MLP neurons of a small language model. Each row is named by its layer, matrix (gate and up: input weights) and neuron, and shows model dimensions 32-127. Each number is 200 + 40 x the weight over its row's rms, rounded and kept within 0 to 999. A neuron's up and down rows have the sign that makes its largest values positive.
After each neuron's rows, "fires on" lists the tokens most often at its 100 highest values on Wikipedia text that the model never trained on.

L4.gate176,230,148,238,132,185,171,163,164,228,187,178,235,209,221,163,221,174,222,171,195,267,197,238,216,166,200,224,121,149,204,225,135,254,192,193,230,213,213,187,207,204,220,74,263,206,188,154,222,205,253,132,216,255,175,145,290,174,236,178,215,246,194,212,167,133,182,200,186,173,289,175,173,188,192,157,205,244,153,184,271,187,134,146,243,186,217,204,186,229,265,216,250,210,145,188,163
L4.up176,141,179,247,182,160,258,159,197,207,227,229,165,225,163,135,233,234,191,236,213,239,192,232,281,122,115,151,195,247,214,219,170,254,188,170,193,194,152,139,263,204,228,199,224,134,241,197,189,162,186,239,162,215,212,230,172,217,209,199,162,136,165,135,153,110,158,210,199,144,210,209,120,142,168,175,192,279,249,158,194,195,175,141,173,218,184,185,224,212,235,205,201,148,189,230,179
fires on: " An", "n", "ia", "em", "ve", "od"

L7.gate163,220,173,198,229,222,271,204,210,206,166,236,152,199,211,229,204,178,113,240,186,198,225,246,228,271,255,81,148,209,221,198,204,194,198,189,222,188,225,227,156,218,160,229,208,181,194,157,255,208,152,255,189,202,224,181,172,171,237,205,145,183,207,211,200,294,254,241,188,172,252,219,197,176,208,159,181,158,215,116,158,134,157,189,201,270,210,231,175,176,200,121,205,112,223,200,222
L7.up163,190,234,170,230,237,243,193,164,180,200,148,179,101,178,247,157,186,203,233,191,136,263,181,243,265,196,199,149,202,233,154,192,296,284,184,142,206,204,186,179,210,164,213,146,156,196,131,183,225,198,169,212,148,205,126,195,188,179,209,221,179,254,280,100,227,174,117,171,196,234,149,252,140,179,160,235,293,202,149,169,198,174,222,212,207,220,194,225,173,191,178,152,215,238,204,198
fires on: "y", "duc", "mb", "bu", "ig", "op"

L9.gate145,183,239,212,281,252,130,156,260,257,237,235,186,130,234,224,222,173,189,150,244,200,231,215,175,155,195,219,216,157,207,180,173,225,252,155,174,166,248,246,209,203,188,155,177,238,188,212,198,153,227,142,246,207,239,166,210,248,189,258,167,215,188,196,141,238,217,257,144,209,191,191,183,266,229,146,199,215,310,136,172,192,178,260,175,183,256,201,213,225,217,218,214,259,247,118,191
L9.up145,201,233,225,210,259,201,230,174,204,148,227,234,130,126,177,122,174,192,238,191,214,206,197,140,237,253,270,225,166,225,188,212,159,157,197,71,194,216,128,221,239,171,217,152,264,223,178,229,169,264,131,240,227,212,189,176,173,185,166,175,232,227,171,206,161,263,190,189,181,192,206,156,240,217,203,162,179,161,166,230,168,236,138,183,161,200,167,165,166,114,198,241,216,191,169,162
fires on: " K", "k", "ak"

L8.gate156,132,278,165,251,138,220,234,282,216,218,219,258,191,200,178,254,264,218,229,221,207,198,223,282,187,197,231,203,220,205,190,225,206,202,190,157,111,193,280,187,190,197,206,161,161,202,196,240,213,218,102,220,174,188,107,174,227,176,198,285,205,155,202,248,235,253,277,160,133,174,171,130,166,175,159,170,211,227,219,272,259,216,239,170,210,191,158,140,293,181,200,209,202,239,147,241
L8.up156,150,232,193,169,157,157,193,202,263,188,300,259,126,214,236,188,172,242,231,227,190,207,216,230,215,164,206,159,130,163,147,244,135,169,232,220,159,219,293,209,212,165,254,184,139,201,231,181,217,204,91,239,122,249,219,244,160,210,223,187,191,222,228,183,220,220,225,198,183,200,247,155,230,181,160,184,140,265,179,272,217,203,187,167,209,247,226,188,190,180,191,156,205,210,253,188
fires on: "t", "k", "tt", "port", "l", "ide"

L7.gate35,206,221,165,189,168,235,175,244,253,211,166,177,165,208,131,187,215,219,275,180,144,206,186,218,149,169,212,207,231,167,238,237,274,257,212,195,223,193,194,189,193,249,209,131,242,225,216,116,181,228,181,198,168,180,218,203,171,229,210,242,119,139,272,116,182,195,89,223,223,221,211,168,171,143,159,237,239,133,306,288,204,137,221,224,202,229,153,145,210,193,275,192,254,246,191,173
L7.up35,268,175,227,136,151,236,212,164,269,246,156,177,150,188,231,269,152,178,192,208,203,161,211,198,197,194,263,141,157,260,162,140,160,152,201,188,184,136,167,262,203,214,158,238,220,218,211,182,197,177,229,157,280,223,173,141,172,250,269,175,226,141,278,240,229,184,161,190,244,257,161,266,222,141,173,221,143,177,163,210,194,232,237,195,219,194,160,152,240,265,150,248,137,160,214,265
fires on: " not", "ly", "t", "\n", "ver"

L6.gate17,211,211,153,166,267,197,153,169,240,137,145,236,184,221,119,190,158,120,183,163,178,205,249,224,255,232,240,165,171,282,145,199,219,182,247,223,275,192,232,135,192,195,160,149,251,199,92,257,169,162,231,274,245,190,175,163,200,199,174,216,260,146,175,185,220,208,224,207,247,178,177,168,152,209,184,206,178,162,130,169,247,145,188,187,250,262,180,170,219,159,207,168,165,183,255,190
L6.up17,224,173,267,220,205,250,160,209,223,163,241,175,113,218,173,168,232,144,210,186,153,232,144,179,187,175,209,128,189,243,194,177,206,220,196,199,199,198,225,203,205,194,187,171,227,255,118,228,231,258,248,205,185,225,141,164,125,177,178,175,279,176,238,161,131,203,180,163,176,244,178,287,175,110,204,183,227,185,208,201,291,225,225,182,214,231,224,118,220,197,284,167,189,162,196,269
fires on: "op", "com"

L8.gate313,174,194,191,225,250,148,165,247,197,176,171,225,177,128,226,160,258,156,169,259,184,131,209,223,217,217,234,182,148,230,185,162,235,228,169,214,202,218,274,193,214,202,220,193,227,203,267,298,193,218,109,240,111,228,178,157,176,325,75,202,242,161,209,178,189,189,203,201,230,182,144,211,192,202,199,260,223,193,175,140,284,211,235,188,148,214,140,187,195,219,215,263,216,219,169,255
L8.up313,128,243,177,272,228,131,170,148,222,121,199,185,202,170,141,190,177,197,219,175,177,183,241,191,226,222,216,183,184,255,226,194,185,216,202,135,282,184,277,251,186,190,213,82,220,252,231,221,187,211,163,158,261,208,230,195,226,264,170,244,160,190,187,215,212,204,211,247,149,237,177,186,167,161,195,249,146,116,197,176,161,230,237,236,248,151,142,208,242,159,231,199,272,194,114,150
fires on: "k", "ck", "ing", "op", "ance"

L11.gate95,226,207,174,186,134,220,161,227,249,221,207,157,187,277,190,212,137,209,225,238,191,237,143,212,246,258,129,230,166,170,106,186,239,176,133,179,181,220,169,122,230,221,145,170,172,138,230,166,204,194,149,260,276,222,210,172,145,214,212,234,198,160,149,182,194,131,206,133,264,209,191,251,155,177,190,160,204,204,183,259,146,247,216,221,144,149,162,174,227,219,194,158,218,252,239,218
L11.up95,194,222,207,172,147,184,161,231,201,190,313,195,199,189,156,190,183,192,241,187,282,215,294,225,222,244,221,197,192,205,230,125,198,200,157,192,218,166,199,243,224,173,130,230,200,180,264,214,231,221,176,261,208,242,157,147,249,254,125,277,125,231,219,231,194,204,214,175,162,243,242,276,131,231,250,217,161,212,202,211,230,263,199,174,223,184,172,240,168,151,302,220,229,318,164,170
fires on: "le", "ve", " pa", "d", " Ca", " Pa"

L7.gate36,196,267,170,184,140,236,227,241,198,225,182,186,209,103,150,199,233,226,179,148,173,158,226,133,195,181,197,215,213,176,208,115,181,164,229,190,192,242,206,162,228,162,215,132,201,161,230,209,190,201,265,195,168,180,203,229,203,240,165,229,196,209,280,221,139,218,225,283,166,174,140,235,188,184,267,271,258,225,193,165,225,196,231,197,193,163,201,215,220,215,232,212,210,127,259,232
L7.up36,259,262,178,185,154,250,272,203,257,224,165,194,129,163,121,208,220,94,310,140,199,201,208,273,237,242,276,117,235,197,179,135,232,200,216,286,188,193,163,199,178,195,223,186,225,199,222,248,270,171,215,174,209,188,165,195,188,134,217,169,224,191,208,234,194,202,167,244,181,224,179,157,164,193,176,209,206,248,233,222,283,188,200,137,226,224,176,157,260,187,227,242,203,139,202,225
fires on: "ally", "ly", " I", "r", "ver", " you"

L11.gate22,211,244,188,159,219,203,181,181,255,219,153,189,226,216,211,180,171,166,214,153,179,159,160,206,208,214,181,121,211,159,200,225,191,228,169,209,223,215,165,160,227,153,198,293,250,154,269,213,215,250,183,256,243,244,184,187,124,222,216,228,209,209,130,139,142,199,159,255,195,233,232,182,179,187,190,207,218,222,168,230,203,200,148,180,207,161,154,202,179,191,241,242,244,221,166,225
L11.up22,266,202,273,183,229,172,172,217,212,269,208,222,218,197,215,173,209,199,242,223,204,194,203,168,242,231,252,172,206,145,315,192,196,185,247,164,226,192,102,165,239,137,157,232,181,211,216,243,131,174,175,290,196,197,218,259,208,237,202,199,114,203,231,204,173,228,196,222,157,195,161,194,122,139,226,286,171,215,202,250,214,228,215,193,170,257,222,212,231,210,229,247,257,222,208,220
fires on: " ca", " Ca", "ca"

L8.gate34,202,208,137,251,160,164,172,260,131,245,168,197,211,229,204,196,168,182,183,191,145,208,148,159,174,224,194,206,154,266,276,233,189,256,219,182,164,211,245,201,175,173,243,185,228,222,169,283,280,169,226,206,249,199,225,238,193,177,192,176,156,226,247,169,231,255,162,236,216,180,186,219,240,187,179,215,156,218,142,172,195,262,239,177,148,198,133,228,234,142,184,296,198,158,153,145
L8.up34,156,154,171,226,140,147,224,208,210,216,185,224,191,182,214,200,121,209,198,190,223,246,261,113,219,226,266,220,206,232,165,157,209,214,148,188,226,239,197,182,183,180,258,189,249,209,191,206,227,175,214,221,204,178,217,220,178,151,272,255,145,170,191,228,190,198,232,284,161,175,199,202,144,173,190,74,161,195,156,290,236,228,275,176,198,216,213,234,203,122,235,291,232,153,170,160
fires on: " of", "°", "k", " |", " G", "e"

L8.gate68,212,228,171,262,131,164,253,194,150,187,234,197,161,232,223,197,150,208,224,185,197,178,200,138,228,156,230,145,253,177,147,171,215,236,148,200,138,229,219,92,258,196,155,180,227,243,241,232,181,176,161,164,215,251,103,183,150,177,158,201,199,206,160,211,161,259,195,163,169,206,167,192,204,110,162,263,127,228,135,189,169,154,296,160,165,154,153,239,197,281,317,206,166,171,192,186
L8.up68,198,204,189,190,163,173,194,259,173,269,204,218,197,181,184,180,144,221,213,226,234,163,238,143,185,272,217,128,220,134,171,207,249,239,147,172,245,226,165,148,225,83,206,229,228,185,125,265,204,203,184,209,245,210,187,239,161,212,192,203,143,137,184,176,172,146,186,150,200,164,231,236,127,183,221,202,160,253,186,221,169,147,178,167,138,173,286,208,252,213,279,240,209,164,192,224
fires on: "art", "ca", "mu", "hi", "ba"

L4.gate145,194,153,179,162,212,182,173,226,229,172,234,168,254,186,180,168,195,171,214,227,198,205,217,227,275,209,119,263,222,188,248,210,215,222,147,200,118,189,177,137,133,179,170,194,185,144,164,198,203,218,206,198,246,255,187,256,177,142,243,203,284,277,216,140,228,203,184,219,119,169,210,204,209,239,179,170,238,165,233,191,181,348,132,227,132,193,198,217,246,93,239,186,236,248,177,100
L4.up145,194,180,145,230,133,179,187,223,212,258,163,211,268,213,222,228,139,170,188,185,199,212,235,226,254,188,291,282,187,145,229,248,182,166,202,254,214,156,193,202,194,212,131,250,180,193,208,175,178,264,212,238,162,231,198,182,174,210,162,244,208,134,207,212,220,187,223,265,116,255,225,223,156,271,177,240,202,243,155,176,228,221,171,196,117,255,220,166,173,140,160,251,215,106,190,165
fires on: "b", "c", "vi", " |", ")"

L2.gate33,185,171,164,211,210,219,236,250,256,159,175,235,181,197,223,135,166,184,266,154,234,183,153,241,194,176,209,207,164,290,162,178,157,199,154,177,173,208,257,204,134,254,231,138,234,270,108,224,219,176,240,182,193,181,221,144,134,225,163,248,159,174,248,192,190,119,229,194,258,164,223,187,139,242,186,200,219,205,108,192,257,111,142,228,258,171,198,190,234,199,183,203,207,256,252,214
L2.up33,169,266,196,178,187,285,211,216,249,120,163,171,211,215,187,213,189,208,183,189,187,228,221,185,163,177,177,132,206,245,248,221,206,162,109,148,174,117,234,196,213,228,125,123,256,227,127,191,272,161,165,156,96,223,227,150,155,182,266,248,229,179,232,206,170,177,181,216,264,198,218,131,219,186,210,302,156,197,195,225,247,176,255,164,236,222,168,209,192,239,199,168,221,244,166,177
fires on: "op", "es", "ke", "com", "ense", "k"

L11.gate233,281,168,200,182,251,209,208,172,183,194,195,151,250,183,148,207,166,181,127,206,178,223,222,208,254,254,187,174,251,147,167,155,191,259,234,205,188,259,203,154,194,235,213,137,257,216,174,133,164,228,285,236,198,209,184,141,149,164,209,144,162,187,196,170,209,213,117,241,197,179,291,242,164,258,244,215,228,214,167,190,137,254,281,197,129,233,272,146,176,219,288,263,246,158,242,155
L11.up233,234,234,218,105,152,209,160,203,191,198,160,96,253,216,221,200,282,122,235,193,188,202,148,173,205,124,206,236,161,211,250,192,146,213,183,248,151,131,122,191,233,193,166,226,258,191,279,214,163,193,164,253,227,211,198,205,182,206,230,299,196,182,256,229,222,218,146,242,186,237,237,241,136,145,199,155,192,126,129,170,196,219,179,218,234,252,230,211,228,219,257,183,248,193,233,215
fires on: "hi", " ca", "au", "o", "re"